MLP neurons of a small language model. Each row is named by its layer, matrix (gate and up: input weights; down: output weights) and neuron, and shows model dimensions 170-340. Each number is 500 + 25 x the weight over its row's rms, rounded and kept within 0 to 999. Numbers have three digits each. A neuron's up and down rows have the sign that makes its largest values positive.
A block is one neuron, or neurons of one layer that tend to fire together. Before each block is what it responds to, as a language model described it from the Wikipedia text at the highest values.

Responds to: Start of foreign proper names. First piece of a name, often non-English, when a new name begins after a comma, "of" or a line break, e.g. Ma(o), Pa(asikivi), du (Pont).
L9.gate309:482469514506505462469494543494472485461482492504502484488494519498511529493512520508510476506532515498429466505501515483508481482527514510510461504451506487515524475508500487510535464467483481494558502512481480533489498467475525460488520483478490504513484458494494566469531498512509496483517519499487513483487476519477484504488491514503540513496488515488433495502495477530512554499549486477502488500472532496468525499551514502506517551490481510449501485475503517495511473494486497487477556546535487464500465481477
L9.up309:478458534501489486485536560474445523482562468517526521510539495492488482485482507476531523553493525464465499524450496481512514514462507491487541472514529468495474481499496501504514472482479545524497510491513469536498466516477534458469486500522506509444448464529487511519496524511531457492527468495521492493496499521522486512529469458491511493517506507510510497487517468463497487512510469489486523486472499494512491466507489472552476516475519537513500513484515480485487496466556514512489490496533555487545471528467
L9.down309:511504499421480479496514493455524491461520471523506546542473499468522482473504457498526512520470539501472469479502481509457478459515451468478460469494528469494492493537499496545571472514513499525503524519471476501520498509498508489510514500530475510531482521561503507493479521471514501499474478526473494512503471508439551511526527454518475487479545495510551503506533445525538456482504492499499510543533485474463500513514497491530496533468536498544510479481505518451487514466525525472505531486546526468493535502487

Responds to: Mid-word subword fragments. Word-internal pieces, usually second of three or more, inside words split oddly into many tokens, e.g. portf·ol·ios, f·led·ged, sp·h·incter.
L7.gate32:483511537521482498512537537517494492456505474510515479502434508527526463495518551504466494522507539458532493522481492441523477498543512459491524504505492516511469505495495497550476502466470459481487485480518497507481564490511527481486516503494469490508474467498526457494538510479502469494493489537496470480468488534512511473501505520485481568477527479474499513477556478493542499539550477473524454502482526480483504490492482516470520536518463513461506479511515522492496504522464507493477487501496516435507488455499
L7.up32:504516531494451503514523509527545479527503494466465512457528490458500470472510523513497533447519497515512505516495428496518514564491518495524530505497508499528480475505479490474510522471480447463468497470491467524529512471499539509527499522546505489498521509429467512539527533522482466546503472497488456480497489528493510464488524470460485500514526496507484520469496500501477495513515505476491491468535512497476518476486492492456603488518495523513517543437533558454494497519473494479475485510511498489484555480490
L7.down32:495546513482498518470528465549519515508486456491477512458515502512442508497475495521477495494539489504511466520508479487517499481501503514527518494489505497523486493548513472502466513486470510472502505542469492513521496524470513492490467548509496499543505484551461507503516487502518473493521487510514499483468459504504465461511502501458511464476514459474528512502474468513520497488508465506485519504527468476433519544472484454454549463482456478510505487488524497512482536531476492533451529531519468547453482529480
L7.gate581:529472485548479517496509488526510493491493485490549532496478522529496475546478538517507518517529472506536495478496520550493472505510478474481486502512453499466502473463525526518514484486442479474463468515465515479460475483503486453472496496543480512543504463493526514531538482474519464493500482490463439493538528506496503475510443522534461512498504495518498506535510496496524518509531488463494451512488508488500538495508491498504452492467525527503532505501459467544500547516457488472572507480507487529515541515495
L7.up581:466513534502513523497536512507496508486472520509496493493501499573514492511522479464496525471523505499505501496491557499531455501521494456462481483500456463515461494523547494487511493493499532510500497506487517491488489496463466503517526513548458532493525455502556502489521511517502518492518503502526497508522492487485505483500506490556534451476521487534519533550494480494474502507527453472448480510546523495478485518498451547504488498512480548492448510472524482507484489497469492515532516517488510488550494507469
L7.down581:480478494475533539493477494490502524487512517493514516488483529511515547500507484528536535478499465532504481460476528542521501549514507502515516508533468483518504501513493501476510525488470463493521536490524493451523468481498536442471517526536543517458525470452469491500528502460490498491525480471502484464510462487451522537477543454511496532527498478464484487479501478518513492544493541492512503493517520506514516482499467512489498543503481516484463511522543499500506480496470479490524502513508494546518500507510
L7.gate731:480505477510479514552528467516495545462512525491509481503505486497469528543486516502524504449499521478512520484495485530494513510504492457491503513514564496542480515464528500536458475519496488583490491470480522542496508480476480516475538518473524520472539508516506478525484508525513478546492489506463568494517530496505469497508478490421519519494525523470501470457510541493497491511517483483509497509502561503524533483430543504517511546511515482491486486515500478509463491467529549515479485505508542463533483568486
L7.up731:532451513517490553517520475496484564476477479488497519488532492480499487497539542499498506478515499515523525494466483490552520455547547472454496503515471494553520481475504489493479490503507505521495484532458498539498494479491504536477530531510502501479550490516517484507480507482512492515484459509434508516561473538501489544507501481489513488474496460490469475481511504504485474521506481516452474491512508538509517516502498513552502534505539508501508466486531527519473472464504488489503483523497500513528476524497
L7.down731:497536503516533567499496583543529564479539532507534468507500499487528491499460517463522485452525492499521492437522480499524493510503485502512551507480516501529500557480497521498463517505522523508506518513465510486496523445488548500515493504475486539470516522495460471480468468505496459469483491487475484495518478492489523508513509499509512514476511497490488493452527513487491489474510527512455514488470509514492490510522511464543486496547547520472496488513454510503471480506497533479488457481462508488469479521519
L7.gate950:462518509537477504495517474478488478498481514516481507486479508506508476531476509533522490508485523506498480461480503500456493503491480483513561514490507447548508508491465529530494475450507483499538518528472519528518506469526528513425471468520506473504496498490526506509497535524476496492451502460464501475529455520481518506511513499462513492541508506471491538467518552492463466477540523452496493538524471471470455454525485480462512526511556521486480524506483456510473498520536511473496458506517464522475500484488
L7.up950:421540538538499483495528531495496470499504452518503477536483551503479522495504488532499533476510523496506522424515468489536502480459566495493500495507495514520495555463516482515489465501536455542523500501517513505512496462548523486456515487506487509484504511453493505503505481528513506503516462490526521512463477527478521505534506496478530490471509473486516496486512473505478505485517517501508509489526519493521522471466478536475509521562532509450452507516532476473485482529518503462506545502492504456527467536479
L7.down950:464548518531478542492552449539484459555496476470501502536456518506504476503518486497514512484490518505519519475498550495493524509455567543511543544533455517485501533489491480504484507494510493498503454457477521504464530462490526480477511466477504467500526517471493511495470522525538482460474503509537478497533475514441531483557536479519534540471509504473476479500517531513523477523498529510497498484523509501514474497500420448469495550513510505479472541491474483519540490526541522488478487509557481494486527525483

Responds to: Word piece after initial P. Second word piece of names or words that begin with a split-off capital P, such as P+ont (Pontiac, Pontifical), P+ort, P+en, P+ang, plus a few other name fragments.
L4.gate180:452445512503496472456504550492485484511520520493500474518477493458499544504533537527479535474506457479561530485504513479515549518476491536503450500473510503503493487505520501487533474439488498483555495487549478463445450512497545530493502526506486500512455500523553499528477501520485459494484524520515544533521463506462506522488501515524471525531501493482491491499535482559547487497487495503543483455494513495482512532524487526486528496461472496473529500504514493499489492519449531498507511527487471473519485511472
L4.up180:515521543523488519508501501464514509503492485450514487462509503463483494515530519472485476527526511447532497509534486487518505525526507500443480459447522499518492514524521485501432504512503512494548482502519485508511496490491518514480508496490572502526478483491451502515497494511497490499498496470477521467515526505494531523501480480516490475480480516495500439469505516480509534458491570514481470481522477472517498523556511531440509525500468424491495484519498560468477486469494468506501515456472514512494471527473
L4.down180:520531487456505517466490501464526511490464501470511484454510507497464480525492512527483479475551528479540495509530511521484527503493498515537476503483511476487520465463486509465455505510455523488502469517508480514498498500494517497477522464483543478514481477495478489506497512500517521491514456493474499470460474534515500495502500499497447487495514486521517524498509540462507533488489457483487465540500504487544551476440481485482519519435529507482504515522482484504482503475482543519480538484487512510512489497536
L4.gate200:452463525507505491491493482488545506538526497492505515501482466486487471507503505492468529476502500454511504473499559510474479509502507531529517532509507520505544520505521476508514484486494495490470504519540517481486508472521492483482560513513525458517537510480511499551486489460475461516525487496522501483527461503485534508516535475502486500514508476508474491485455471455467510522492511507525480501501531508494524518562483517527529502508480503517499534525441491525499515459506517506477486536517534448460497538515
L4.up200:453500488503483486497515496520478506556531484445517499507494517505500492526532492539529511497499468522517505435465515474495510500489535504507486492483496508502483454481495518496545494483496515528493528517504443505546534502525494492476530452509544506498492480473509510554478492513525530514458516505460509443514541480509506467491474486521459430479523520515522511492470477501483502485484512497530503514463491465509524496518480524518529529542470514503495554479502522508489529529476493423504496487495531440510486532533
L4.down200:463460469516478490533520474529523494521486532505489543473516465512483506498528484525518477509513516488442451472499485502479507458465511489480553504508493479513506519530482544515494487506490503492517508508489494537474458481491546512486483502496547546500478551532496550501465508489514504508506519467521491513522510500506495519511495483509446524515476539496495565498497524511509562474506492498530544524499549479486485498576494530508498539526530503551502474457496484511519459464512499448481480516534496476491486433473
L4.gate304:451487498505502502522506520517468512530484471479507502493473506524452495492476482492440468510489481458549509480496525472479499487491487455494582556437498475508511474501515464453500504524494494514498494516542493524491479506482447501452471494496484470468541514444464468517514538491507495483465500455480511513494513517532494477525535485480493481493479509513476507512514491482504494522440511507511509500482493511463481500522499472533535507494498489478537524544532490451475494478491498438497482525500519487472491494487
L4.up304:482469479527475449496516479461498473530557511504499522506539490486469506522509486456476488504490495485499495501521512491466483507494462482484473516477529457485468509442468496498510527545476516488485505492515474531526511472493536510505494506514510471499538458510501439498512485529543473518512518480506538505511492495567524526505503450504495501498474483455484513506489468530511501468421481540485541519550504444501472488509501514537506546503447471510482537503513498486481520430526517514520470486470527468493510475468
L4.down304:499448517490493488481516454485507526526525511515546496515509502539512477453474492497486518524544436469520522506490486500498473472486527504510475511485501481489483465507477498462506539446483502505510511506527485498497521491510531503500491530495551501473555485479489495502446484472490509517512471462547481503529498508554471495518477477476462451494501526501501520490524522481515497476493540542474520481454467505457467519515502447498497503496495457483519519539499490493533497476490517465503471469474525519514490488520
L4.gate1045:477474500469486538518469530494488503492501488478512502499479497503518471499544499531523522469488526489509492478514537470508495535528492475488506536496490475499489506458511522522490454451461502502457485528509493513514531533507546509474488531490503530504550519542533505504519508508488478442477506515454555492485496510514546506504528545521493501473536506506513505449506455468519514505478530479453500568469493521480479485488473465500497502483478508483496530497489508529490489495489504510502502544516497466433506507503
L4.up1045:496510481493491492504474526506510485481503474462504547503509564476472480505518550502502536492495535440505572509512515468468518545510466470469494481469483497533508447490524502549509481522490521508476479478474495453513444472481542511485496475512525532518496536472475479493538501482513512510492497472474515496496524510468502514565531513495516512475534506501503521531504521529504506461531510461512465500530496524509446472532487509480468526520537491516482515528438507466504472484470531533484520470517470513498498499524
L4.down1045:485498519488484514484457473534497503489510543484523515533522502525470487506475510518528478523554494522479521508481463466492502481496489524465490504551481468540499502475502539468478467561523490493467520465503477527451538499519557493502487482471517481506485502488501519471480512505486489490517505490493568496511519489483575537481470519537481474483503510521449494434502479534464478482491483494504507489470512492531518526480510511518479505514512491510494502515503523479485499513515485515472486477486520500529487476550

Responds to: Mid-word fragments of rare names. Second word pieces right after an initial capital letter in uncommon or foreign names and rare words, such as F+akh+r, A+ts+ugi, U+sh+ahidi, often in lists or tables.
L4.gate240:485488488541434509458482509508521520513451466471511494493552521497512510497497444515520541479471493537476524491462512470545525497477480523478551495485487503509509507522480473554474526494509469537453458490512513483502493531542498533537518502456517480525470510474503493540487537562516451483501498505580488471483487524506517469540504547480533538540520513480481509471534507456495506489466467510516478518489471446515520519545499557459533523503495495490501487469478506577477482463478502476526535494517511486556491518518
L4.up240:486520516468498467450495469491456504481454491485519468517475587453470502499515491505500490500516499531479523495511491528496494474535494491482520517474495506476492529523476520557462516530520486544515491476481494501540502479478522484490504538469503548510519525507451477488477485539466496467549531491473458486493490497458511498462487475507503507481505491509492534531450497485474512528510470493490518477484474511461508510538472504480509507530521500469532457516541500510496484491494529501482521531460508507484512513442
L4.down240:492534537490482515529501481522478489476518476456452502510470506494510492519503468530499530557495511483472488549500516498480500477507500465555514504508463504471519500481474494489495484534478544477472537461478461492548548543455547483548501510488523490484473475521503469496511480530438479480489534513504521493478500463518452512545534491467508506490519510567537498450508542538491474496457484521503460475532521526502506526468521521497518503497564503430511471474468498499513509531463485515508522464498507530479494464437
L4.gate417:479546480535516536466465532493478467503491484507484493441522514521501506538488458468517486519484466497480489486525474500503528531510530497486486513540447498515497509456484523483495486482513481497476570465511508493520508512488476503512456477526480506533460499464476518483548504521448495489530536537486508457459489477512515511476467484425488549504530494480487518507505504512540489521505470506520473460454507492471482515479529451488517508497478520494532490426496521518494514471506472522512509504545515507519471536472
L4.up417:526504487536512529486505541494541533486473488499501516479491506503542499457489493500511515497524493489498540526488456456470481462529522511466528465527508459463480496437490542526491533505492484529511530508500493495505471486474504504508491476534485465544467510506465515511475487475523535496502497496489524500514472509485550501504493469505485529490497457513517485465516532494535503496479492477524485518479491525527509542503505490516542524555513501477577505491516519471494491497487541563526521513486544483500496513518
L4.down417:524489471520521472501502545447524510507525527516515471530482510478532527488545455499483475502487508458473509491468521536495488465493510474517517460484490491495540480517460487534534458512531524523505480516523518520495479519487531486531529494502510497488457521483490488477466493482487513437505478491554532451480491520489511519521466527478464527492518482488482528472469477509486560488501514494434461502488515496548501519506423492520506535506517525517523464476473519516476493456460507486482505534516497480506497559485
L4.gate937:514523480531460511498500493497472524546480506482553487490495463511493503483480502481464461487504491496470497513499523503508529504486479530503531528504549479491507492473498507520477495463517531496514517526492509522499504511517497493495506554476520498489499514510517470521483534543529540475546514526501479482510504528529508501502493519471531492496475500469487495518493496515516504451543509501506494533428482470539525520510498526450532520495465517491504463495510481468475524491481506504506547426485539502533506526474
L4.up937:456519499541514518470489477500453481537514493515538474516506494467537520496559504521504524524485481495457501491547518486485518517507509565486523427499564481516525464511530534493486518463533495474506555493526487485496496503485457474526507471498497522521468510516483498519518521491508463499506533506499524522472434533516463531500479553505532494533489475481451493459557490505513504482472503537487516513491490485542529470521508500508496484494460540558503514518481518483458507544464503489497508470471504490504516553522
L4.down937:456512511480485506502495524443512502495514486528508511514524488474486517515522488514495531513487488538471483480507546487485486531506481533490503489490546524495487489476495477483488471465528512534504480499500522478518521465502458503517517516499492515445485504534525498490479471497559564499509542515508511501493531502531534518485520516494515513471517531478469522485481532502506495509517465498513489475482501517523510515492497547501526479523468479512500555474479496470498488505483494466509486493457474530480504510517
L4.gate1125:514500516496473482526544522546481488520489480500481509470496444458517464492481474485515503499504521505494507492503508515476537533474512470510530548477569533483512512476529482474457485460519500501502460537508458512458530474510524470505537519479459489553537486492487511552491516521511480509528517501495515483509525496439472509454487489521535507521503470559519469483490490505451503504462497527477545501476536531483506504493535476499540532492448500470499551524472476427502513501488512520521458469460517548506505543488
L4.up1125:529509518508545500516517540505458522547530491448484493434483487430512480533545533501500493479480520474507502504470503472493458508471474490528549449518492536500458494460545535535470527463518509463481494520522498497475506520505527497510506526470448473541446466472544495523510497482517479503531502478479543445506484539487478506466454483528516557511465448538499462491490527506531525548509521491532507548485523509530495533507505518511464476483505459520520509485455504458507510485533504523543536478466484507516492494544
L4.down1125:498510502507552507509458470462529515533507496531547535496504490516502511474511533488477478502512518514486481476526490457515510486485512531513550500517512477529504511483475467518528505535452493458529496513529487490463528537508500495518524485532493526445486447554509511474505525512501493515467477479505497454499474530501462465490521500490537494495443462529510495530488499523552501499514514519488500452426494498489503473490479534481499465558521490534531524490504470493469508513496536505543515471461483497466505541539

Responds to: Mid-word name fragments. Short word pieces like al, or, im right after a word's first letter, mostly in foreign names (Mih-al-ache, B-al-ázs, D-al-ibor), plus opening quotes before quoted phrases.
L9.gate158:495484482544526500550523474549530512476520508531502502507493483495497462509507477480465519499515486517497525537499513496484507465526486489511512519512521500547490494455521518484465524510568477506499522500482488489540521525494532477485524507522488489472480475443473498490489518503512475527488531476444545516531561521500462490530473491541520526491543479443524522501522512473516517500468536527532491490511465526490496506468483497522484488518488446491471517499502487508509478526497507532539508490492510510479518502512
L9.up158:486497528510557544504516462520517539506501506530476463526468519495515492492510518487479451533474509480494508539517493515525494501503517500518491499443469528475516529495521484504529524486482498496506505533486464473590494525503477534499509489501513512488478430496490518498493534516508518549506542458487552495504522511496492483480546489542525534475561496525515489513478540501506458486479500508513503466503508517514496529467464518525530500549469475496447539511470499518540513504463544519552434508503528502487478541571
L9.down158:513491479503550544525526534576540488529464501503498518534496538498505483501515531516496486497501555474528503472506511512514510441496507476479532518430521523529520495476521518504519519473575488470480514484545477487504523510510466492514573500486508532494480505467482473454471493496442510491460551492500463499514498545542499479473484507527522525526543453474473463502472536471528540478483500502455476488519491525449509470505466463499505472529495519504502490515508521486466502487513497526489498436508492519446524504532